{"n_layer": 15, "d_model": 192, "n_head": 2, "n_kv_head": 2, "head_dim": 96, "d_mlp": 1152, "vocab_size": 4096, "activation": "relu", "norm": "layernorm", "norm_place": "pre", "norm_eps": 1e-06, "positions": "learned", "qk_norm": false, "attn_scale": 0.102, "bias": "all", "tie_embeddings": true, "parallel_block": false, "init": "normal", "init_std_qkv": 0.0229, "init_std_o": 0.00419, "init_std_up": 0.0229, "init_std_down": 0.00419, "optimizer": "adamw", "lr": 0.000888, "lr_mult_qkv": 0.7, "lr_mult_up": 1.17, "beta1": 0.9, "beta2": 0.99, "lr_head": 0.00551, "grad_clip": 1.0, "warmup_steps": 464, "schedule": "wsd", "decay_fraction": 1.0, "decay_shape": "sqrt", "final_lr_fraction": 0.0, "batch_tokens": [16384, 32768, 49152], "seq_len": 512, "doc_mask": false, "train_tokens": 283100000, "steps": 8931, "dataset": "wikipedia_en"}
MLP neurons of a small language model. Each row is named by its layer, matrix (up: input weights) and neuron, and shows model dimensions 0-191. Each number is 128 + 24 x the weight over its row's rms, rounded and kept within 0 to 255. Numbers have three digits each.
After each neuron's rows, "fires on" lists the tokens most often at its 100 highest values on Wikipedia text that the model never trained on.

L10.up750:126134093160154122135145146102142164150151142108164182129147153081129136123116110118131114152096118162143107115092114140131134150135115125098157142168155112144127134118141137135080143116162137148111128151114145124130116119145107165135120104111159101151114166126160108165125155129129123089162170093102204136084110110086109100128105127106086102110110144140120121109121131116121129139052120119114119147113106159150137110146168136169099127102096141125113098099121139077129165133067094080103103098123117096141118120155193145129138116092122112152138129126102129134141167143129110160
fires on: "re", "ri", "se", "ere", " Re", "le"

L8.up278:132158134110159162135085124143130187148120147120115163124110119097114139105125113137150127149110165128144125143126143126115131146148113113107171137113118153150135117102178155126149122129131158119108106113183104131108142148133153117090153148168103120159165135156111139135087139145133115112145129101154149107117129152114139113112143110134136090116158103100163131139145186117093159117138140089170163149117097136123131092164167125134133082089096142136112133094158100130142152098119048146120127115182117094149103159109182144133132105104170116078137089109095088102130125127149104143
fires on: "°", " and", ",", " which"

L8.up528:114124104140115153117093100123105141143121113094141167144132110124127195156129130080110108137146145148125059088150138139152130096125174161105160088109184116110131109105132091141117098118120149150121163117111158109125075138111157130123127162109104133105134139124166136128105113108144101111145150100146166137160116152144137124129135109119084153149130139101142112136149110115173110143121129109106103109118121129151137083099097142139119116124152109136090182162150132075105148134131134134125163114125184106105121140139106149132103147158149087102122125094118098114186121081191134127
fires on: " of", "f", "-", "if"

L12.up280:111124103122146129121129124118109122142143131116134122137087100137103178140133104128117070108143136146117136145133126085141150119135118121148153094152134130094127115138148127149142166122182138132092146153164158086185135144146107150120129114116140083108160193176133167126152122130127136088156148107147167165112115096124115129081102096165104104112158134107148098124115160162091128119116104071126110133095121130153125150144162127090133129100106099163126155111127086114159160110133137128059096117144132066097133116083101149135135091149126135115128113139104141130153134091121108103
fires on: "o", "i", "ov", "T"

L9.up959:156125091113143181133111104154061153110174147091114120132112115100121190156117112102134129111153123165160094117128129097143138141164200126130120137089119087147111124097155151139114168152152109136127088093166142147145104131146137104107130170117135130114174113140134117164096126148132123121138159125108104102109121146078157143121106105110097117146093141120101129140151135159082174163133132124136139088130125107144127145123123129151118145095105098100125136123150118087151119117104123133137126100156154133086099148146135137138150166144130114140132105146118139206146131102099107171
fires on: "as", "is", "os", "ans"

L10.up800:097127070109145113098121127115111139161123118116162161144082128135123147152126131114136065157150134119120096148125112109132153142127122128139126133156148157154125123157159115117131138130154142131144170124115108113112142151120130130156104133145130099112149128115161169114129127097077135101104149069139139147061140123127125112114134039117152135116126154100130136099137170150120121153103148084130138112078087172119111143127133149134136126105167109140107150132153093139157114107119124118118088122138133079086079137093090162166100163154164140141127075162123123166152112134145142155
fires on: "i", "u", "ong", " Li", "ang", "o"

L8.up138:121121138109176122108131118150074141117125133108100137140128117153090096132147137095104107098162169094132152136123116131129103154141137147092131135142176135113154123132145116128158152106155157128057151132136084108083180129150094155101133140134121094163129152141127173110137167166113130107119108102127178102109152116120105151133118144152166154083133121137100135100147135126137136134114106154183151135098148158114108114094133122123095094088154174131114118100150072103171152143120089119122135095159133085169128139113123150131106122153160091119100136132084130114121122117167132115
fires on: "–", " million", "00", "5", "3", "0"

L5.up379:131167141123124129100118135105156113145132115153109133141091128134124126093145127139126093142144136129138121113130128133142112129124133124101161101114119149097147121172148143156129113138151123102103130113166108133128164139131157141137160147157145135113112163133112102103115115092144137104140127127181207144116147145138126134109140160139134035070116118101136106127123131114168096122122135138190165159122117134111094097140186143169127073102158123152119131114148122112164130142140065102115134109190124100179095131109128139160143105147190161124112103139142115096104130132103148131
fires on: "."

L10.up109:106169135091163156129089117096118149162174145133118164112127111091118146110140120103159073144111140116145146122134134141120149143138114127131137126116117130150146109096153134119156153099133178128128116098122111123111089131164148169130115170159168137117141104150137144111125147158116109097139127100153133103115122156106102129106105101117143161124130136140166115118145151123109155147082156117170140089079115146113128085150123111137128147121138105140111124101182118099118121130144058096110163096134115134123114161115117163135158117205143156139145066128158055121123124126112089125
fires on: " as", ",", " and", " to", " where"

L5.up207:085159123155163130133115118116117115116140085103132141127135135131124159176101150096108124105135123125176129147136156120123049132123134142094144104160126113130137118170138076125153167129127114088113161102149129156128114127181119129149130137137146137149131114139136111157117101110112119148135129082167115105120126139106139121173114114075145091112105128137153130100138139146129117115139188110087151119095137110099120108138123111143106149101130176088151127131113138124153224140122134150118168128193118146124130136136141126129133123127097076151067113116109101155124115145179128115
fires on: " career", " to", "arly", "|---|---|---|---|---|", " birth", " back"

L8.up44:116110090078134134128130126119139167105175124083149131144121105103137120167104140151135113077106142094117082075155163107140145120111148118071115134146143105109121118125128121113141084120137114142147132145091122107120103105123135115123166160145172094175150130167156149104142066169135117097142133111144162150120125132162137145118119136124122111162155130155144134149151127097119142171138111104075111124116104154137127111111105138130122164163116117123138131163165120110117103083121103120111165156128131136154146143138130128136158168154172119114094060111139121168124187109170129134
fires on: "a", "A", "y", "'", " of", "'s"

L8.up272:102142114098114129083069100118143137163126181118096136118131117139123158114136126141112093148134156110129123139129144154140102129163134158112158160109185116134122100129138100094080136117153136113082145111154164106078135119121111142098131118169144094149126085097151180092141157149120115111126136097155145122130112138109140145101085099157179109131133148139170143114153168170121140095129147141132105134092115149098151122126097118106088096103135114162169174135110137098186122136121115137081120112148140137146089118119111120140111114142199118161132120150157138154117109122113133127
fires on: "K", "J", "T", "L", "N"

L8.up48:101122156152179117133115152122128141142135151103147146133148092130152136125166075133111147118078150146126124099124109142118119125191098155132143104148175161117109118098152130107153129081120153119092100107158113144115100157141111131070120114109125095179135103132141105088142128146126109131128147068129149129103130120113128150145129112121163160103125101135129152141165125152142139142092144118163106133097088164117129109123121149156137113127115099134118128128159139116078164146129058113088130125153116133157160125155168120125124154131174102152114128074132112129155138068183155145
fires on: " and", " but", " he", "th", ","

L10.up535:167127113117107165148061128111124137105107141100171133189133109156128165156108122109098136128189147098138103118091155108137163145112134179139138096170113103127135104118179091133134130120160181126114109130146152133092174188111098112114135167101141110118080124163104111104122113132130115097118167077121149116141129116097144160117121109122109155142089120126136186158142123127105128129113153148130100145132102146160154093124115151119133101141123141083118160168162104135121124137098120089126135093143185142126122146137137130114110130116127142106132102113121142147138144121162096118
fires on: "in", "l", "r", "i"

L4.up726:132138139072165172100086159111156152099154106137125113169113091135072135092111134151112150132120136132166136075126125105148110141144140103104112116120125122125135122115189123066188090090125134117129133118138126110089138139109109136136139121146146125133097180161141110142136123158104076114154134089136134165125152127134145145140117117098155135076120088157150136137183165093126136125194139139127115151105143145124134083130154086112159120110152114121126102151138111114167132179114089128150148130122141131124136144117133141139115164135105111145104086104099115126115157100156128146
fires on: " and", " |", " &"

L5.up221:157150132183116126102111118140137117156118141116147113165104080128138112128162076121134107148107153133147117112132168136126107156121133137100127108091137151107139131165170130180152144129140145107137119117150129155121128122136169135155179132164102150113116143128111105079106089101140133088154139130160131144118115148126102167098139116140112070092116110105113104154165122125134110145105124115188160133132107132140088132126190146189147114118149137119090163128126094153158121114112107121101126107203140106131094136094141174149127114137177145109162105115108127115123127170103126143
fires on: "."

L10.up286:095106122118137155125102130136150166140106146100153156115109087096117116158165147152144101138096146130105108129107147136112147142149126166149152127143163119112128111117129089145163159080119171135095141127093133120093111116138125131153103117156157107160157137148110145098127147146095106121139141116107136111150109105070091109149175088166127158112142122135151167110139147162132165136125175120130153089105136205128132117105107126121122144094116129126116153178147125100112111109117082103115117115160133119135157099129153127132100189113201139126129128130117123149175138083146089123
fires on: "\n", "N", " N", " B", " L", " T"

L9.up26:107158163148157126136122138111116124122133165085129133154131129124149100168112137110142118118061152160163131151084119122126139109164151122144129146145136111111137104100158130150126129138140140133097128078130115137152147118120097127089166140140136137119108136129106093127101103174130108130126122123117140159101125159122140115142091140073133091127109103147190134137173156114145151132129185122114121155094129097120164098142116108150124155118117117125172137129142129141158192112138131114127143081212133147157154158087141136148113118116142108091078094121106072166136124087119157118
fires on: " to", "l", " career", "arly"

L9.up786:108117123146109120097104099157124138172118117135107175127138101172106135136139137116121119128116182149153106104157135145153130144132147151115125112104140139106116118140130045120138091139100167130138126133111152103090110087149155142138133131143131151171091123134154107114117119122131097154114132089111146112167121144142134154130111144111097080156114104113098116149162149115143100141101141129123125115146109157175135167102097147103100146134164116110109158145168096097140134055146119110073151137115144100160086145113125147116113192142162124136129061110124086139165127142145131150
fires on: " a", "-", " in", " after", " was", "20"

L12.up852:117118164083117177132086090138128184190112158091124133129140118118154104132130147116136154135108140145129089136140129153118114085130121126113125122100156135137138080123160134126125123062147146135099114141157148111125112158134120101161076182106129104108160150136115148134125136113091096114135132102126129115161113122074115131124149114143116144147131138157136128147159141123103119175147160096141126133106151168156125161104106124119092168152125127114156172147119124104131135109113113109150124092190146113134111145130150139117054136102141098132086140101127135099153151074113079125
fires on: "l", " B", " l", " L", " Cl", " var"

L5.up544:112142143128184146122102111102135165120135100090134162151119086163106113100175135145119173108131113147207122138116144141123112146135146128089121087162093101151096134147142118132130105092117143129117156130092136117120155139167098101140126124105128114154123141138155128129116091138088105095155118092128123151108154134150140193162127135110117140119101107120158160112143138112163132112184139121113152138096127134146146103126159102109121142104142144088154115178118110125151118100139102126138129133137126118160129210116130132157120124129143078076128111102094119128137190115145087121
fires on: " |", ":"

L9.up325:123158125140147139111097137106129118111155155105117133121129133112137140129125149130125123150148137123164118109104161121127154127128134176096131080159172102142108138134118095107089114112132148133112100139141178129158113156162137147108111115126145090103087142156179119161103107150145084139101149130121167131136115114157142151190130134055141159137093122112081089162138154136175144125112174086142078092091103130112101140129127136123122165154141151086126149123150115083136145115124134122113124113126154117082146138117106125122135129132157149093126135079132049151165141118138109152
fires on: "\n"

L7.up81:151163129122176132147101123103122117139164143129164137123119096149098141150117107117078138150154126140162130173121153096114092149144133160152144086098139154111140119155101097145113120131131173084124175074151167151151151157148146157123152136113136102094106119131130113160073079111121101136124123106083148113123104104113123114170134116082138114131132104140110132130159162097104139133126176103120104099117125112163113097146141099148121132114153161146166165163162091065147154135150115129102116107140132140113118148110135129132134157120146108124094134084148074150109096140159110124
fires on: "\n", "|---|---|---|---", " and", " career", " later", "|---|---|---|---|"

L9.up938:125115101133149151129122125129128160199151156147134149136097146135097095171119128117094129146148117109091095132093149145095158139139146176106148118073142123115113133117131117131135141133127143141121137100126142140178149156114144154108139103141114113166128127129133144141081143136052101123157121144100107115125097116129135153133148115107139119146150133120098124158120164138065151126123157067164114105111100131156113099110126125114108116092130184106126145133144140062100125119144117129094118141117139080115128128134124154144163170113178160113139138138179068177145133119146102150
fires on: "\n", " and"

L7.up322:160107114150122128118123132070169145127124117092145134138159126132143098087153114165143078118107161109148088116127120127163103140145141121098140115162143111130179131145175107123104141143171146096106094178125148144156160148128085159118151111114130161100088166146137092115140132126151115151149155108113117106108086126174141148170166127078117121154119132133113130102116124074150161173112065125144121126130074153136144095086145116132137124109117170140113131126153115121138123182108085100098141116105129131138105137138159136157125107134123154135157110098087130106117103154113134128
fires on: "re", "he", " Fre", " Che", " Bre"

L8.up837:131134144120125156085131140127087113160161170136123151128122131092096105183161124085122084119134124119124073126128162115105154126145082173189135146140154134138144114111123126166133169090131197161112107115126122149133134144112157167113140117121129133157136115149131198135156131131102136122145133108120129112117108125078128152148128100130118151134121120117123127115111108100101129166136154106171153093133152132104117127090130121131089166084085132136129150165153148107103106132143112123128127069121124119132049165124149164129105101133123118126100099121124117146130142109127069137
fires on: ",", "\",", ";"

L8.up92:136110132068143167125120155167112141159160177089145143135135123134112104163182103088125094136149142129091088089167144138126158151115120123152116141118122110109111102084159157142141110077121192144106102140143113143152130139139114140098092131154102115173131117151141173114124129126128130090153136134164110112122138155089105105110119107147117157154122129124161126124139143119140117163158167116137142096113128122144130151124122133124144120122133113179111098118173160067120132101116110098096130093112122079119080168119161171151119139121146116132100091096144120167142139112153104156
fires on: " and", ",", ";", ":"

L9.up1012:133150119151136133134138083125081163144134186156109134144102112094122159142114149080149130183127127122114103144088112116137170110180124127073181109117154132157143134115102114115131152142126119164132148137186135124112152097161194163093150123126128112170123150125144169141138155094092072128172136145120133117134140107121164142115144138127144147105129092128121080125140155134119140144129126099136084094104101145111060102139155124115105109108131099139107152107129141104118137142120128162107129123113140086130142124119126158131156150112139169087129140138156106135173114155153107113
fires on: "\n"

L9.up241:121131117105105139140106133118087146124131130114105113158158123121159129177122119105107103090102139135162123115130137114135106144145161127136115166153128132117088110121180091131141125117136206137117128124128104167158081094129148130118129144155157112127084111174165136135141127160126142111146152122133168148093127131142119140164160120125127135162094121132143153133116147097116120128099156092120159168128125141156122125114088112106141136155121101154102091144134107054157124136073163133133101126120134172161118150108126151156082146131153099112110066100099118170171156092132161155
fires on: " 1", "-", " 7", " 2", " 4", " 8"

L10.up1143:171140081128107128111117136080124127097145174089156129182092140115146129100146114134122144119121150124132115126089167120145118155124136195128110131150125083117113120102118128133142132109154125105061105172150171158112134120117128117105153135121179135111084151144113098109136099148145120115167135084142140126151111171151153145153121115094073103144126125171147135170149132126148082137132180117146123160059077112121119100107122108109113099116100099109129163143117126115141110139116154135136144103136141146161131172137164142122123123140117150143109137115134117140148170116165096145
fires on: " |", "r", "el", "l", "ra", "rom"

L12.up1114:209105119104143118091102111163082130129133103136136141149127122118133114090153095126148151129148154164172159172152123133077102120133143095116179099098130103116149130101177124110092131101176148152087122136127130142139142147124143141093107161086097120125152137155099104148136125105149107149144146103117156092137152154165099178085114093106121118173122119137137105169149146125135139109162116165133125112118135115120112102133163067129099102134109160128103119127148126105121113109146122112130146126145192128135142111135101167164111116149160117120161124102125126117133140120149080122
fires on: " r", "er", "ic", " Pl", "her"

L10.up912:100128140068184121096092158131109158126146139122158141153131112123112098142145100124146099130095153159140098103133151136134140122129127122109118138144121104102130110096199136135162094119116183089086083143134118125119153160152103137094143147143158140148112145176149058105158133158111113099138141102165148094136090121089088136155118095114149161127123129127183150114176135099148131168134138126160140125144132137122154097145114126168128126128116110100128136123143126101131133104129100080113113125145129098148097160094130150152125120152168134114125098115121072125146147086133110147
fires on: " and", ",", " or"

L12.up1118:129142150106142149133098120103113171144120120122126125131133152108115125137146153122127128123151183110163141123130121105112111102181121118077111142136122128137141112158133126161153159127150163119045112099129100141111075125130125080128120155148151125107110099148106106106104126102135071129143119147134125149151102159110129153153124063128127123134132107141137157142109146100120161171133172149159139133104104169190062095139090139111120092129136144098164122148096129109122145124096100160125137071162162166134098122095151148105084106106136121147099134148123126150145144125151107128
fires on: " st", " L", " H", " l", "ol", "ruct"

L10.up731:151124075163117097059132132102149147129153128122189114127118111099148139112129136146151084150106099143108112139129147135156159133122123136119140155157118100201154114149141106151145137134138182141135094156132119127148116141139106176151167145111145125108119165123140124126120156119133118139160196132119133118110069138106152148143127115077081125093135158133119130167124136130134079127063118107116141144110090150110140108135133129142121155121114122126109143162132139077176139137095123086089118105112134099149096112105165156184118155136113152103117107130106118149134139150130106142
fires on: "re", "ra", " Ben", "he", "ri"

L10.up658:133148139152121157157074094100126113163159119120137143122146108153116165136159152115142127095143147158179111099135097129174113144129144114117144087089169128162120129151129102129089172119130193112150133117102128111092109114137168146139117148192110150116120118143153125076070151122097129152101142125154151104124129133121102136095158110113134112139082161121113124092139151111143144144111091123110096122120104134153153144122132103131070127112093089145094152151130127100162133115123135115117144100134126095151098169143158139157117126116134084086124129121148110137165138089116072138
fires on: "-", " as", " of", " was", "\n"

L7.up277:159115107144104144099099127111120149185142133149115110127110109148156155171134102161111156122096147135155109122142133138172148119130116133081133156179121099147161107113167142120144131133145144107108126156167134144152128146153132156131166099138078064163107129151130132155107104125169134122160158107102120091110101124135115148122111165101100130167134135128117159132154133121082102140117118117144165123124101164170102110099169129136117131137075156065089136178105126147131132092112098099139143125140117096129116139125165139139146117148101088115149144087113120141130177125136079155
fires on: "e", "er", "les", "m", "re", "om"

L4.up5:112144096123122146157135142148134123174121175082115183093063116132126108122120099106114131146100125098140140133078134133143161153139109115110124138134187130106121128111170152151117112150152123109132145104185119175086089108112098133165136134122125111164155100158144115144105118139076128125133170112091120133145146140090126099155152070147086076146112111121146124128133151151114130109167169139126136137097096146161144145118143139121118149112119136145148147141138133105127171082115140125117123104154140130122143137123181116093108096082142092096120150130175138164123130087124127126
fires on: "ages", "els", "ades", "ings", "itions", "als"

L4.up169:163117133126120174084133154158077122156135150111142149117137144141159116163178110076132139168165129129142104146146145067104135153131090175139145139099160105150112123118129159138078158153132175099126152098132122140096143146144146136109146143114071125146160112131121130138091126153100131134111140135136135108118133130087134125126164109116128102161111109133106110148128109115091115144149120096198125075130135132119138144120110169143116145124126120133116135136162156096108127093119142104107162095130147101118040153129142146100128092143131136127118133088170113159131148088150112140
fires on: ".", ";"

L8.up762:105161122103164122067095094148099141147159168129142153104087071103137114120155125090129127132091126086150162153133131119119108161143106134108124109087145124149133113137164144134126168112129154119131121114164129128150132130157127163122144121114134115173186095176137137099094118116105111107139123102128115091080129155109105097110108115111144128093117129119140107130203143121137149141104153119137109108118115163144126089122185117140109119122140147123087111106149108119138175115138118139120138110165128115119118152091095131137132149166162155157096121145150087083095180157123139146
fires on: " to", " by", ",", " from"

L10.up482:169150137099123171133119107159109149151194133101116166122120127049156192148150102099128133119110141165128075117100078120110093153145180133128123083119139086130107102091155124124108123135163127168113127130150146150128084099140184137170149131146115150138132121123152124163107075156121119142139153161102132130136158114140130142120077120155134096132121111135084108135149126162117134162152112137138126117108100116151117161135103142140131108136146114144120110120131120079126118154130122129126157102152128133074094149137139139112110130140121112112062126156134134165116135088111138118
fires on: "as", "is", "ate", "ce", "an", "ch"

L8.up851:127110081110105119133127098117122150103144127125161123127144088107126121157108126144114127093115151103090087104106132072116127171139120146112115127130124085084138101123126110131153096042137153153129105148099172128128103128121139123128154149145118137152154123135159144171095074104139131121129136152140175125119119122135113173121166126115102106160166115164101150150140138169094136164103125079127154147145130125118130131100125126128108118155129088102113161118170111088117111132127106086076109135161146169130125142150120137160145163123100156135149088130116128116188179118152104123
fires on: " |", " un", "ur", " an", "a", "'"

L5.up366:177124102130150149096138113168131121134132148134119105179131081108121151102148061106137130191131158128131094119133146148112110149135129160153157096152119115121155126123143120161155149117142152141112127115153125091113108127125146142099158135122109123129120124095152112102125118112158143090133139119154174127128131140130129138083127137106125086080123105122119132179168118151161089143117126096132133147126142175139096103120188160139165089089123086117115145122145102126164118135127072105052134129174131107145138131103134172134125110161169150161147118127126117109133125111083095136
fires on: ".", "=", " ="

L9.up118:111116061143134104108122142087165123103131103112161121149117126058113116135134137177135117077079144141122133087090107110116129137119089164106133135139119105143139095084144123124110102127144154140126112154124140118114119109156167117134137118151142133148125120138165118114120171176150109104156169127151155125081094137123120168163111152113081121105144142167173103126171136129126101201100099107104132125145147148089121097105163112138081139134136125138116120139153129112116152136110107077112133158177151117135156132094165166159157123151102125125126107135119116136135154114140109124
fires on: "ra", "re", " we", " We", " a"

L4.up545:117128132119134124124102089143119119128133166089113135189139127122079129125116168098136123134162111090141135138123144099108209120126184136132133104156093129170162119141119123136131160127141142143146131085129116164144179095098171160154112133093098110129159145112113107170124104175146100109153136105145141141137133162104124122131129125116115101072111130097136110143163152132106100128143096136181135080131127111146116135157119107136125129116127124105154120163120109131125095105146135154143148095122178103093105165071119133108149107145107089126112105156169115140111144084170112120
fires on: " at", " about", " ch", " directed", " of", ";"

L7.up1149:121154137120151131107115146099111159125176125155141165169075124083086106152094135102119101156138121124145101129101148124144185104139136091081130126094120101170144120147146087154147156119136147129111102119146143137171164088137169166131125115129146123100124161164153166162104130141117107105126137139122112164126107118129161147156157141127137099148127071126103127147136173118117131182095168121144096107131105121133080108134125148115116158132161157070091112130129079082173139154122109121136120151132121097090133113116136144126135128099150115087116121125148098137139131148154110148
fires on: "\n"

L9.up1130:123127101164164099128091121107133108145157154089132118122116128109093168147129102099133117097105120122124113140146102124194135143142106115061135139168179110134139117110177161117078140138137142089115143155131121119153079110137125134128159121124113116158124197142131165117124113077134111107164149090098134102136126113140144106163110130103091136119125148117125118089156167155139141146140123121131104119116129172169125137107139149158082136146125161127082163136134131102091177154106118080139137093121112111146111165162108129140132098085106092091131125114093103130143137112128140139
fires on: "le", "che", "re", "stra", "e"

L8.up7:127088170112174132105167096117160135153139119143138142120141103131105115114187135129128127089115135123144087104174105122112101138138170137085095107162146125105118127180126124144143158067145141149106144131093141144106119123177111123079134105104133129154143156145113150124132144117105086142165118106118130112158170130149123149160059068124144129111106112118099136115114130119157143119173131151162146163135107152151159120129149105124115136110118134127115114179144073100143127119133119113123137165131141108169129174103138134139117133128148095050123105106124140155150148135134107150
fires on: " |", "-", " -", " She"

L10.up563:147100079145104156099125141130101089132146102118188143149106119099123151154145137138120127097138146140155096122142118063144119194134129108113132127151111089178117131107129145148139165127165145150124148150154171113143169097137161139145130132088132121114135124152150139139145111140109146106175156080102134151120082126097115144133110107146081122117093138120135081119132144117149119131111107125158152137059121102144121109131125138156083114145154130125077147122136088135123159144123136102090105138145134090143138149107084133148137168192121157110103109142088136149108129126165109130
fires on: ".", "i", "o", "a"

L7.up566:128143109067144126164102105178122164129132143085101169118116095137075125149087114138115126110088134149158128160098138122134127129161148127112147126082129131153106120146160124130101138114143130123101113136112116179122131101162105118142122104162104109161112090138153114145106127111148139110140150142105154108138148131094106129122165097167103134139105155117099105098156145125067187121137133102110118099116092139134127128106121160148119075085087149118128146153147130127127134150108134155142138139140169096134121141104160148144104128110132116092137144138122120216100148117190121162
fires on: "s", "ens", "als", "itions"

L8.up559:121171145136143106112132062111143130131160164116164162200127133118104101123138108118140104120095151143177106113125122125120118139114186128102100083126110085163136119173138115145121128181137114118129137116098138169134151115166158160145142126136091148111137112084180122139096121118127091118156126128134088157118163147086157119144175114132117135114106118107152104112147145117145130110133108135119115062114123151142120146129147112110125099058138172132154133154144090116146138153139141142123172089124155144122113164119099138166115111151157108135087104135128117160117109150136114109
fires on: " of", " for", "("

L7.up910:132149188122127159095107122134125134123111137151102143142123074153115121121152155114098104118104129086112117089104143123134133145118159157066171144080163126126138125158166081139163157098156133177087131103131123081099149104099093117094135131150120136152100135130125140108159147110121146122112121087151140135121163123140133143125085107140122126123108109135120158112100145137155159127105109169150160115126102168095120156113124163115124155109142134127104133129102057115143113145133111084110134107167127127182090113105134153159146111130167151146124071141144139178110124131132110157
fires on: " |", "5", "6", "3", "7", "8"

L9.up236:143128141128156141102124149153113152134116150134115150120095128115092109112162084124143109135153103109128094125088173105102158142140124142137112138124087142135179115100122136176151148113114168157117145121135156098136133127130152119153116152153125118130156162154118137124139090133125112132143112112160145114146092155104085142159137123159077168123170111096173143110149120094159136152119142101187169113135111118151143091117144079121127153125150097089140167158153113096093134145129103101105130101130122134103103119128182147114122156175157151132126103122089094109092138127110050122
fires on: " and", ",", "\",", " in"

L9.up608:141131139081123158131128099106138149112129134091106141125107116080129141159126150087114155145157160176106105111125140079104112110149162118121162099126148119142133116093126135125113144162161097106085103136172150140126115107135135109151126204148128159102167140134130108140102133123148122116145143114098132155130125161100145189108140150120103172189131085118102049184172128101132135135164142151119143115127104090137119160105066119125102118112128112107138111117140143120120125134164108163139138095103144159082124159129142143120104130145133118116102115132106139153146134130093127147
fires on: "ut", "ot", "is", "ury", "os", "ic"

L7.up570:132149155105158147091124137133137153108137171136143145155162085172102099121146162086126106108138123139167113119141128144115128121123155121088112144154133120142154124121141131117146140152134118084117143142059114119119151113134139097092192122128121134117144129136158119129143133128108094090126121104105161152121143126116149140159129138117117107103119102144140140143135130150137148142150160127154152088093115178124129100144126099113138137075154135094174127187104074084159120152138140132120118101149137137113082187124124139174133121101202090125110098148123130151114150109106063144
fires on: "ing", " |", ":"

L9.up940:141093133144171160113146048132104126086101092126160129140111118112107142157134120121136138125143162128110148101123137128122092172131140137094156100109168142167146112118154144147103165133148116127127099121148147148134151144127127163125113181109132122200135116155127147137134126122106103103156152136133121106045140163162091163099155106075155144119121105152164101136184107132146135102125117125128145119142084152131150113130126093128111081118161134099149127142177113138141085152101134124153141144097133140092128098112119119127127115152118087108134162081102121131127138093118109134
fires on: " pl", " r", " Pl", " v", " will"

L9.up1088:110109119113168113129113142104114132112141104128143132124102115138133125125137150128122104072069119139136118111131142148113126163138147134092119147139163073140090102120140108173093119117153138157125117147067108113145117170121116140121109172091159100148083122143181099098150143153128135123117184133122129136109095132130074141144141105124081152161125129150132126153144118105116150122087110139100165100140127149163134118147108139125138161163127096153142129158095150046139129159114115098117131156097130166116114122147165139159126162136143141157102070137136109155171171138118113145
fires on: " 1", " 6", " 7", " 5", " 9", " 8"

L9.up752:133148122099147158135129146131113119117117148097133143193126131151094093146147103096095114140117163152153106112138164120122119125141099142116128137126133138139115118093196156122118136089128161111073126164159110127123150127120111147096130132122091106121108140161137108109078144133106118100157144104116186098130113112130079153149079118111152142058124114136139150159160111118127126129184159106183106136124107156177132118086152123152141080144114136132126126144166141101138125137129123148137132132172123099134129150091125128128159114146153117085095117074126116129135121064168128136
fires on: " and", ",", " or", "-", "r"

L7.up819:155142122073158148154057106134121140173132141132140106124144101165136114141136155124126120108113126098140082137113131119107128106143147124100113138130111136212140124162146103125151113085157158113106093108173155133146116118108088095137128151107157118109086138137109106114114151100162107092143149115134143105151085170144136142110084129105095138139080136156111172125099127138085106136126122165137145152129148180147138132146120152122136090138135131088141180160157113129152123154110089166133125121138141115177138117111132138137107146084122135115115112115099125131140140116100088187
fires on: "ac", " Sc", "r", " Cl", " D", "l"

L9.up1121:175123133114134155156123132136099139153173096107128146126128101102127154122089090092149131091139151151118089107142154120167131143132159141109153111082128134132169119139174120097116153170138119106130127104147140159120109144128110103151126204104145144111137124111134140126088127106126138126088131122087155123106123179117123161131155136150107148159117124162119153142134107094111180160131169138161114082109133134130139120114109118076101161129140116133160158107136121038148109143105148126108124116124168128105116128104116140149119133097154112135100097133133121192114149077114098147
fires on: "is", "os", "us", "u", "ot", "in"